Weights of a small transformer language model.
Size: 12 layers, width 896, 14 heads of 64, MLP 3584 tanh GELU, vocabulary 32000, 146M parameters.
MLP neurons of a small language model. Each row is named by its layer, matrix (up: input weights; down: output weights) and neuron, and shows model dimensions 144-335. Each number is 128 + 24 x the weight over its row's rms, rounded and kept within 0 to 255. Numbers have three digits each.
Before each neuron's rows, "fires on" lists the tokens most often at its 100 highest values on Wikipedia text that the model never trained on; "fires after" lists the tokens most often just before its 100 highest values on Wikipedia text that the model never trained on.

fires on: "s"
fires after: "'"
L4.up1437:133134173113111133143127132131134104127126140145081103102122151152098129156140124133167153124118093149120159114145119120120110119151120136102094141102142108123105135120156102158129144145127111160126084130124107150116162088137108149096163108124127144108131090124138086109115138111114129105130112157114126165198116100119148141131151061150128107093126128154093124153138153145126113048154126142131131179113151118139117141121141158135105139101118138143131149141129088115122104161091097102115142115148114137186129172120151120123137158118158134100163130100148132118105147152145158121
L4.down1437:116107109148154145114165187166125115114104079147135183121148128111134136149097121123135137113145127149104144116123109088129084126148162104116105168137096127149124139113092111145106106116112078145161135134119126124112160105117128129127135092129144133132168100113122199152138176104082078090116116133124085158149099114154091156150137137128146132110153146109120085116112150100164154140102129119111141161108177143149146115131124110115155140148168144113083150128130100148149098094104089150140090143147112116143125139175108129131137149136097139157130134112133129137105108109132100151

fires on: " |", ":", ";", " 6", " 7"
fires after: " |", " 4", " 6", " 2", " 3", " 5"
L4.up217:123158152124123117178146098113093124111110127118121096166135112118071136116166138094110127115164151169132087136082122171123123126156096108118091108116099135093150153112140139151114107091096126107153102150110138098110101149124101156110092086135111167118121150114132094147136087104144132135136116097120114127106140078145130126158123092140093117111155140129121161071143137107192112127132138118125162102146149144086093141097125154136149134133113118158119137115090129126111133175125093126164125127156147130120126146126127154134155156097143101132153125196129135138155123137102145130
L4.down217:084097114148116158097110077141156103121143180173142185124170104129104127087108077147169118124112145096114105161132141113151107103104129127112096151118113113173117131095094137070142121159147116106133140162179161162132147128139131141132147161122117129133158092164068100114110159158106140100186111171143119145108133147149089097102112099126136156159177129139109090123137115090099156165163147117152159147160123155157123127169137124144147140142132126123117128140099137119128145131138132163157128115146100139154095157109137129146143146153158115142103083132130188145155176152145136120

fires on: " he", " then", " but", " she", ","
fires after: ","
L4.up3190:173125132117133139089169149129104117140123161122158119163179158114125109142064119092132145115152135130114138099153127129118156105125113126150152106152164147115132138142102103158108130141164122114130131117116107114159149174094131127114099123173104097123099123165116111120172136121109145143108158124150125124153136180097086142098113136146133084173121160125081124133172161136170105152068130151127136119102117152121089099120130126098161130134128066126110156136095153124122150093136094145121142108123135156123087097132119100141148198146112127117100157104113142106107130098151102137
L4.down3190:122130170147112149118134109129145141108122080140159137117095116119119130088135137151118143102120102116132108147094143085144141163136143127176115133123150133130165150133094133107116165160094154143149111145111153118066147108098117080134117092137113120131131087083182168113136130113108105153162093109148119119140148083129119125157175105143162127117132120124127127179121091097109119121178156108157147096109164089094137146115127126134092127101132160125157124114147136167167116113111109112093162168150115139139122149136119125136162115133131137119139122120127119116120138066159139110

fires on: "\n", ":", " |", "J", "ja"
fires after: "\n", "==", " Website"
L4.up494:120109158103101134133111076128087124149111178134100139134108150091120113104164106116146122120130123123117118148122109114150077133119114122134126111144104144117098149155100104095167117140151168074106165179066139133111153121165103147133150149102162135123124138089096111113103143095154143150170112129128104119127147133124068165093145109161101115122105138122134119173114119119105122138095133150143096185147115114139118166152086094135092167141124133091162137120150115129106097159156121111083128146118134132088130121100095109136129114177109122125128162122136110085132142145136102172
L4.down494:104117155152120136094111127116118135118146133142155138167123151087125113149106109099111123157141120179105093129097079116119172111131099134121157107128144144115108115130135124091142154144099149161126139157158151160172130132140123140104106133164162106113123141154156117131112148150121106133127148128104136132097133122133109137116112175073099115132150146149112133118164089122124186092102132170122093138119155129120103120086130114107114134104154148107115114087080146127127104135116102136097137111136159138074090126115150116152144121140129145136087146127156168145148096059123155149

fires on: " which", " and", " where", " that", " but", " who"
fires after: ","
L4.up2152:162167174073163119158126138144123130174113131110108121157162099074165072149133123108095121127100089152123121095115090105117121159103127129137141084107133124164145173129161176137142096139132107112122171132151123130141164115125128171137152110150127107127154110103141126139129116112079145152177115140128106155181131106124100082125125091149133113109131159117156127138085143103101092111154123116137111115125164121141095117101127156132165131099113121180147139170140100135109051110130142132134095128113139142132171174126152125127183111127187164139131104115095136132142182109144152116
L4.down2152:089122107180157095127145137098102134128116120098103121113093120143120130133164108140201128130097127149081157090111097109129131118146133153134127111129137141097178145148110168123084093126155119146130164134128086139100104109058087115131137180162161151147092102124147119138124142175123149147170165127139129147097148101131111082174126115127139121108129141132140149102150148123103146146102130150129108134087112138105150169137124164088119141166136110135085089165127156125092128138150108105127123165104142153147098113101170110149107135103127183108129106105114145095165086154109152141

fires on: "\n", ","
fires after: "\n", ".", " =", " footballer"
L4.up41:120111144104132163128144154143116067081131146065114145090134112091103133142143182124162133157146143144119142117183159155113104121129117141146121098129175110114091132116108141171143135120124108124114062127166148172143127105145094095104141149117116159156157132115128132144127110126135123157109147142109105165108140090114162165190112168139086122121160138134144112144105151129168126104137122150131088130153152106163104111128096126143086111136084130104127108146140113158109123076106126160093136121102136083182158109130134125134138112144115139124162134140175083113102159098145108149
L4.down41:121128115127115120172134134154142153162104126122133158128106122106108111120122126117146144106123149103126140112112155156167130170104128124132161143123142104156129133151147140114120143128125132143067086170111066103141132104108136143110095152120113139128122156105144086074147166097117126103144128104167123139115134145136120143117163102153131133134111133154138127143145140170127113101145096080126079111110135145111168112104126127130068126135131108080121126134096112128157155217135122114145116124088125142063127116150118138144170118081141131113105122116117152095163138104106141139

fires on: " ", ".", ";", " -", " |"
fires after: " |", " ", ".", ";"
L4.up2773:133118109152131127113088156111099125152101101128127092136129182088110111085165106093128132100145131139108133116158131126152096143156124119101102108133134140148144092128111177147136127127140127083137154105137172155105126140139166142127109138117127149149088149127159124102142127109151119130128130114123083139134159140139090150125133101149159114119144125113177090109109146124089094131120118158154117135129114108164125105098109121153125139113108127140115152107106174087092150152151145110121146149110105149127122122127120153159094106129082121110108123133110126167144141107105138172
L4.down2773:125094116121162137119118147121148132117122140220137130128169152111118136167094132124145154114141152129125144123101151108105112136137113143140120122132127123133153098116188123145144111096152120076114123123134134100121108111121109120160095099115162097117148126135139124094106101152125126131149147113142121114095123083113122105167124109123167128096100095130108128102108114104147160176124163108125155151131128159115148107157104140127119102158162127153152114166158150136108100091144114112141107118156182087151132101141129128142166140167135127134127153112099156057115108151085155144

fires on: "s", "."
fires after: "'", " a", " U"
L4.up882:138151124168087133131115136167125179131096142104145130122141165175135111135075092127148137142122141105095177089130123152095108154110137122139130134112115106111101156167112100124122152135138120104136084121143145137100180087132108149133125182102126141110132134137118128121133146152134134080142145103168133147160115131134162152138123091147156109115087098081123124144129164116117085116110153123123154176091126119115163130080135116114171118129116127117139128186153093108091129116134141114132122157096118124095140118110152144095157080080145133069172087101174164108111161140128092142
L4.down882:119116143148128098130122133114135059168131118177119155148120144113126148135167113156148104102133119124095163181122155181142091104124102112105094154155087122152156138155141110104138104119141137127156152141102097127136158089120139148108139112136123113161141084095142098086122095124066090123113117111112123129096133130125097128078159133144144085100126158127119135113129112086144177167135136144104159141115172118120146114102157183145148160141126123147078173113139135121126115093110119147193108115078162080114142138143072139094164142093124128123174087081114198143133108151138120116

fires on: " |", " 0;", ";", " 2;", " 1;", " he"
fires after: " 1;", " 0;", " 2;", " 6", " 1", " 4"
L4.up2792:142106099123109130149146133136166136145116095121136124153139152106178147137118092145112133120117072123113122115137139114100129133107106128135135140141164110141156083140143151118151133142125110128154108069119120164101158136120121146156144120146110119154088155133134132152146162106103140096106104137146170152175133092095157111096161134119151131098149104101105105179102122126101142127084155123134104168093090165116105132123116099125127122103128133181159113157117117130109089187148094133102148121123088128078145109142166126108127095145173088165120137087130139173138138124170131132
L4.down2792:121103213197149164129100083099157110125116119150141111160126141089110146105135137080146113098137160169123126166163110141147140106117116119069129137171124098099131085136092109120110099125126085123151139139109126152099120111120126146113118138132133136164136127104167129145111185121094080159118140110158140092154136155165106080103125159161114125105156156090123165146158142155109135104168094097139101142133118116166115125112148136136064155138112099079112134093129107079114126108144118152099117122140119108136150144108103134142168146141136157148167144141182119088130114147131158160

fires on: " |", ".", " Pts", " Circuit", " by"
fires after: " |", " ", "S", " X", " 0", " U"
L4.up455:140152120132134143113118116165105111136088123176088086086141170170113112137143129148098151127140094093120147135129131112128149107140149128098133130143105140138128121112129136116107108128098114099153102121128119172144152121171121127180130119084169125162080149100112136159101153159169132127130130102099151156150107108136063102120082123079158126155156149162137116124155122055115120141125148136122078179116122100149167163095149175166146128158138101160103184147159120118142115186122123144157138150126150105101108104131162104120154113125136112138163159125136108140135122113114110112
L4.down455:139129133133124153122166110131135141130138136064171079106103072134135111151186122124090187063136142097160152095136102116181100135140125111127098131088137119102156169115153128107139139119109141111110158170136131136123091157150117128106141153129088124090135133124073126130084162160104136084118112129105146115094116103068156096109125139121100123141120142103155129098145139141156152158139140102116146104154130138100158105111140188100101132137086122099170106137112115097133126107163116132136088135097088127104146145129080138107105162129145141102151137145123121132126153140153127117

fires on: " |", ";", " 0", " "
fires after: " |", ";", " ", ")", " .0"
L4.up230:133117123118155166129119163181152151154133124140093114134145122121119166159123114121121143114123151098143124143135124105144139141087139109136169146132124166140128124121128164180122120138094158160104139082134098095110157142116110116187123131141138141144127109127095128165135129115116129139124135108075093094112101114131106120191155124106103160098151094135117106118184154131149091103121101127144113125146147123133141147114090130135168141098122093153100123139131087091108172139122101152158153115117074130153124134056113095154113114148161114089103106141119135098133117143128096086
L4.down230:159176118142151122138107118115141127107169165157146122119110101143121139133130167120137108104075108103128132160110135145163123108128164173144168113148112125117100137106146128103139141133148132103138130163122145129125100099109153127144117146110170149131167116105122138169136163108150143110077156084121095153149133121114123125119140130140087185063143150118141147085131133130148107156127104066105125133144108137168178137113151153086081154102125126121122162158133148097089102084104118135125118186096094108131113084160115147128142094110128173133132138129160127141104134131112133117

fires on: " |", " 1;", " 0;", " 2;", " 3;", " 1"
fires after: " 0;", " 1;", " |", " 2", " 2;"
L4.up1962:152115100148117155119119139111158172164094128127114131149176118139167145111140153134138135115147098128145121117112142106114150122095163093115147134149152127121110062117117140108155124103138120125131108146125119133126191089127149124155119124174103121118122139138142119135127095102096134140098118119153092119114127123133126133128176140112133143084135120107100117151145158096090165094119144144102090129133127120130128137143176103128162125128137159141135106141136081121153129120108126168114108155110125105077139137126159089091152093104139121120133121134159052133144108146144135152
L4.down1962:147130121111105104118076154121145119122137114120131128160112128139098114066131161100120103088169164088132117138155101134127137131110151138119115087147111115128137159154168107111120125116124127104080116128125134113123093164129132141119110115118142174133155097116115149114095164148112113149141160143126095098100138149117120126100128093159097113144147150125137117108111127147146142137129118119142106119104129159135093121133183124139131118132110103083110140155124111123121140080149159143086135162168097138140105117165147117130139155123147155160134120089143107101110102085111124158

fires on: " the", " The", "s"
fires after: "'", " in", ".", " of", " from"
L4.up1596:122154172128154168143145125084140130117099120110078110119132149146140145142101136138157146147127134136121097096114156117111116163107121176146105134086103076131117140155124104139121149126103141124098117133141104123145104108110103096150127168124147109082178126132105118128114160114167135140132157157131121148159113093147087171153131112140103122138120117114134125145128141087138117131168160093133125164115095125084093157120137134132139113131134137111147122143112122181129142102130133102131119097092132143129151128097155110145120139157132160100158113149129129105158106157143143162
L4.down1596:121121104119116122086089143145126137106121150114111169134145119128120129128141134112163121146165141147147169108125118131159131128139108081173144108144161140141149125137116124130121105109124125104094119145160107112144108106100170127142157116138099140113141134131142101092172098139108061128107172126093119177119145085164122090164148136144139128170163103141122119107154151123147136131123162120082168148137145135151132150118101178151127154159113145084171160099139138156159126108103115100163135100118136114151073132163121132078167155168143138143123166116137196106138132042074070131

fires on: "\n", ".", " |"
fires after: "\n", ".", "==", "===", " a"
L4.up2816:159085126152146105117105152099139085110167085115123156172142143130128129130140163135153099116100131138113124122122163108109097095138082151152161175137083128148129158121131163137066100127103159155152121152125119164124114102062081161143118090139087123085132121115151108103109135118091144122097090152138132130078142132146104132094130154108143142133183127140168090140127131140140161133159141141126087153162106127146144109091143133133113106112096092146102144102129180139124174081115099131147127130114122164124121102129140140139160133090129120121170105106138119142152158117149098100
L4.down2816:109101116117112112142121139139088136133085163129097111166125123129184093083140086115149145127148135092142104144083127099125143152104138143088159098140126117100134133128083090141157140136141121169121085143142139132092111107132122130142136086143186129113101150151111134128164155177108161117125125097136161137138130126164138117126063150173089070094095119118121150154119147145129119149177147128166157133111137144121115117163149119142149122141098198124120117124121139100097150143085134119125126144120160137151140135099127112120152119080111082132124149150115114158144116118103116128

fires on: " 0", " 0;", " Har", " newly"
fires after: " |", " 1;", "|", " the", " 2;", ";"
L4.up806:104150119161079155133118136121150154119169126126132154167101151143114154120115127102102120107168124134118146122142129127158106130094123097139146111155140137065104132128137151171083133143160128131156173088128140110090142144121113106167141132119107127142089152103134117136088089139133119155126096080142141124105138110134118118121154149150165127134127146096165153143131121152127097141140107080120145135143125112140107123135160134154078126106131113156115147105129129154099111140161131124124151112141121106115145134114129121114140149165123137121111110145154139098118104137139133143
L4.down806:153138108111112102123117149126170098173156137128124147119123079099085123106095123153148091144135137136107092120115142094156116128135087142140154130112137144122142138139134125086112131110117129130133143132146130130136105099154153186160152114163129144132149169174166150146124180132162145110091162101166108133122093148149132128118126145117092154112150163195098113113115124129154108158125149141112107115116112104124082123139087137117140126139118139107162080145113164144113134117136153093132171110125151135166123144159114135141149131183112114091168103127162089135143158125138103139

fires on: "-", "\n", " /", " (", ":"
fires after: "\n", ")", " career"
L4.up2867:067196122108146167128123073122136169101111133162133152134101141121132147126118137103098124181164116139155135096128124165093123115121119162146123101109135100113159135141138111130197118114125132143124116104167139139109171157130124086091144133088086147126121163162133109145087137105110125118117113121100124125145156131114143141162097111161124116133145139138177152154129114144153101110147147128163121143145094119165145128164124128120091104103122144136143156141154085116108097120163139138187161088138143147156185107091120133107119113088150139105148099076148144142131170103117110102
L4.down2867:128118139114135108130110144085149112150140099092159087123122114114128073104113149087103089151139130165174117132141093145116137125168125181117100125071112134127151121157133095146162161131116126130133073136064153097148113112102092088157090141164127088133114114107116113106156121148148110133115145166168117165156123146156125130120121092118087114127107128119112153109167126090102120119129091098103110131131102113105056096109181137147153127119153102152114125143123156117166126118129121100142112136132115112107111118155136117144109165125145152170127123136126120082168124125140134104

fires on: "|", ";", ",", " |", " *"
fires after: "\n", ".", "/", "man"
L4.up1867:167098087132132093117147165111105129133135127170116129092134106132117128156123117116146123152158136126129107105151140126129082144127130109147157150133143126110112130107083122149123111154099124127144134124124108104121138107159142135162118054139114115130093105108138144132120106095132142133175145117146094156130132131128184129125124115170146140171165092113111124122146127116139123148126156090113130076095088113122124121111131104168148134096133110113101151139152122136162163116155156138122091141092135132152155087135085124085125098153151103095133104145104107110098142116156108098
L4.down1867:123122143153103149153131122132139101139106126125157144095159129114143138130115121165122087126130129149134128156098123171142123097124138128174145080149068148129174133109155124116147125127131096124172154138184135124169104104112102140162119099136161101146116138183107167090153105091147086104158143080148158108152134157141124151124109107130149123101154165156181134155099111109104119125118113140115088140127124149134116072158132108140129116111105094148153162120124127131105140163231161162105140132133132127096133136126139115131112167108137121127122121119125158177112135108128157104

fires on: "\n", "-"
fires after: "\n", "-"
L4.up2824:158144124114134145094145126160131101159139136113168123098131127144073141145105174166156139103117147105111116126111136136096193188166176141112154141124133125103111157130156164109119135110101123133128133134112104172124105109134169104140157178131115144137132113117132121091095114134101160110135104120155096174149120098130154098123179126139150145149090115111163117174164165149082154105135166122121112139146158102185098166153119076166120148141140130117089118130150164126126134142148100117115133135099101159128132134120127136080126134186156088158141141139121173128092148176093106137
L4.down2824:123171117160156146143134081154135106162131136118120129068111152080092101112117101155157132153110126077118145127128115101074119136151130099155131130132134164188129124170148095160126113117141131107168150126155104126135130145128148125113155121075150163153111117105094147124108107123173160087126088140082096116134135067146147134107103144123130175074138122130099145154154167144089152091117158135148108156144093130136106109156087115121118138143118191137094162129153193105146087132109142123141082095127096128135123144163105102075137140082133124125103168118136098083137082139138114121

fires on: "s", "'", " work"
fires after: "'", "s", "’"
L4.up2072:141090139150134121153144130135111121137085130128152135106145116110131127142145130150130153133138140147088116145130136160125128145145136146125178125151130118123090112119173092122137121184173128135156103139134109112163166151052083173118174089128123171109144069098110160141107194092138138098141144103133114139147133104094114091114160126121098117074141135097122157175155147081141109140173126085136156144119113078123124134130096147123153148104131133145142092202120144154116145091105125118077122105151148134141130161106142086140101141110103187166120093098117154084135092123102124119
L4.down2072:189103132108100128172122121134121123130155093128130143120123109143164101134133110161144165099177108134123133153115136106162089161144123102132152128144161139135146130145102105073087160095114142155086127134127149082145114096116134122145149128131158129150121121137125117068150107142120102129143109167097113128106152115111095111144109141123163129131165127122108130148103084131164138110117146129106159122125104117151100145149133097120147115135167178128154136150175099144155077071114127143095130156131137121132125121174122122138136125109170109118126123158076137083123098103158128135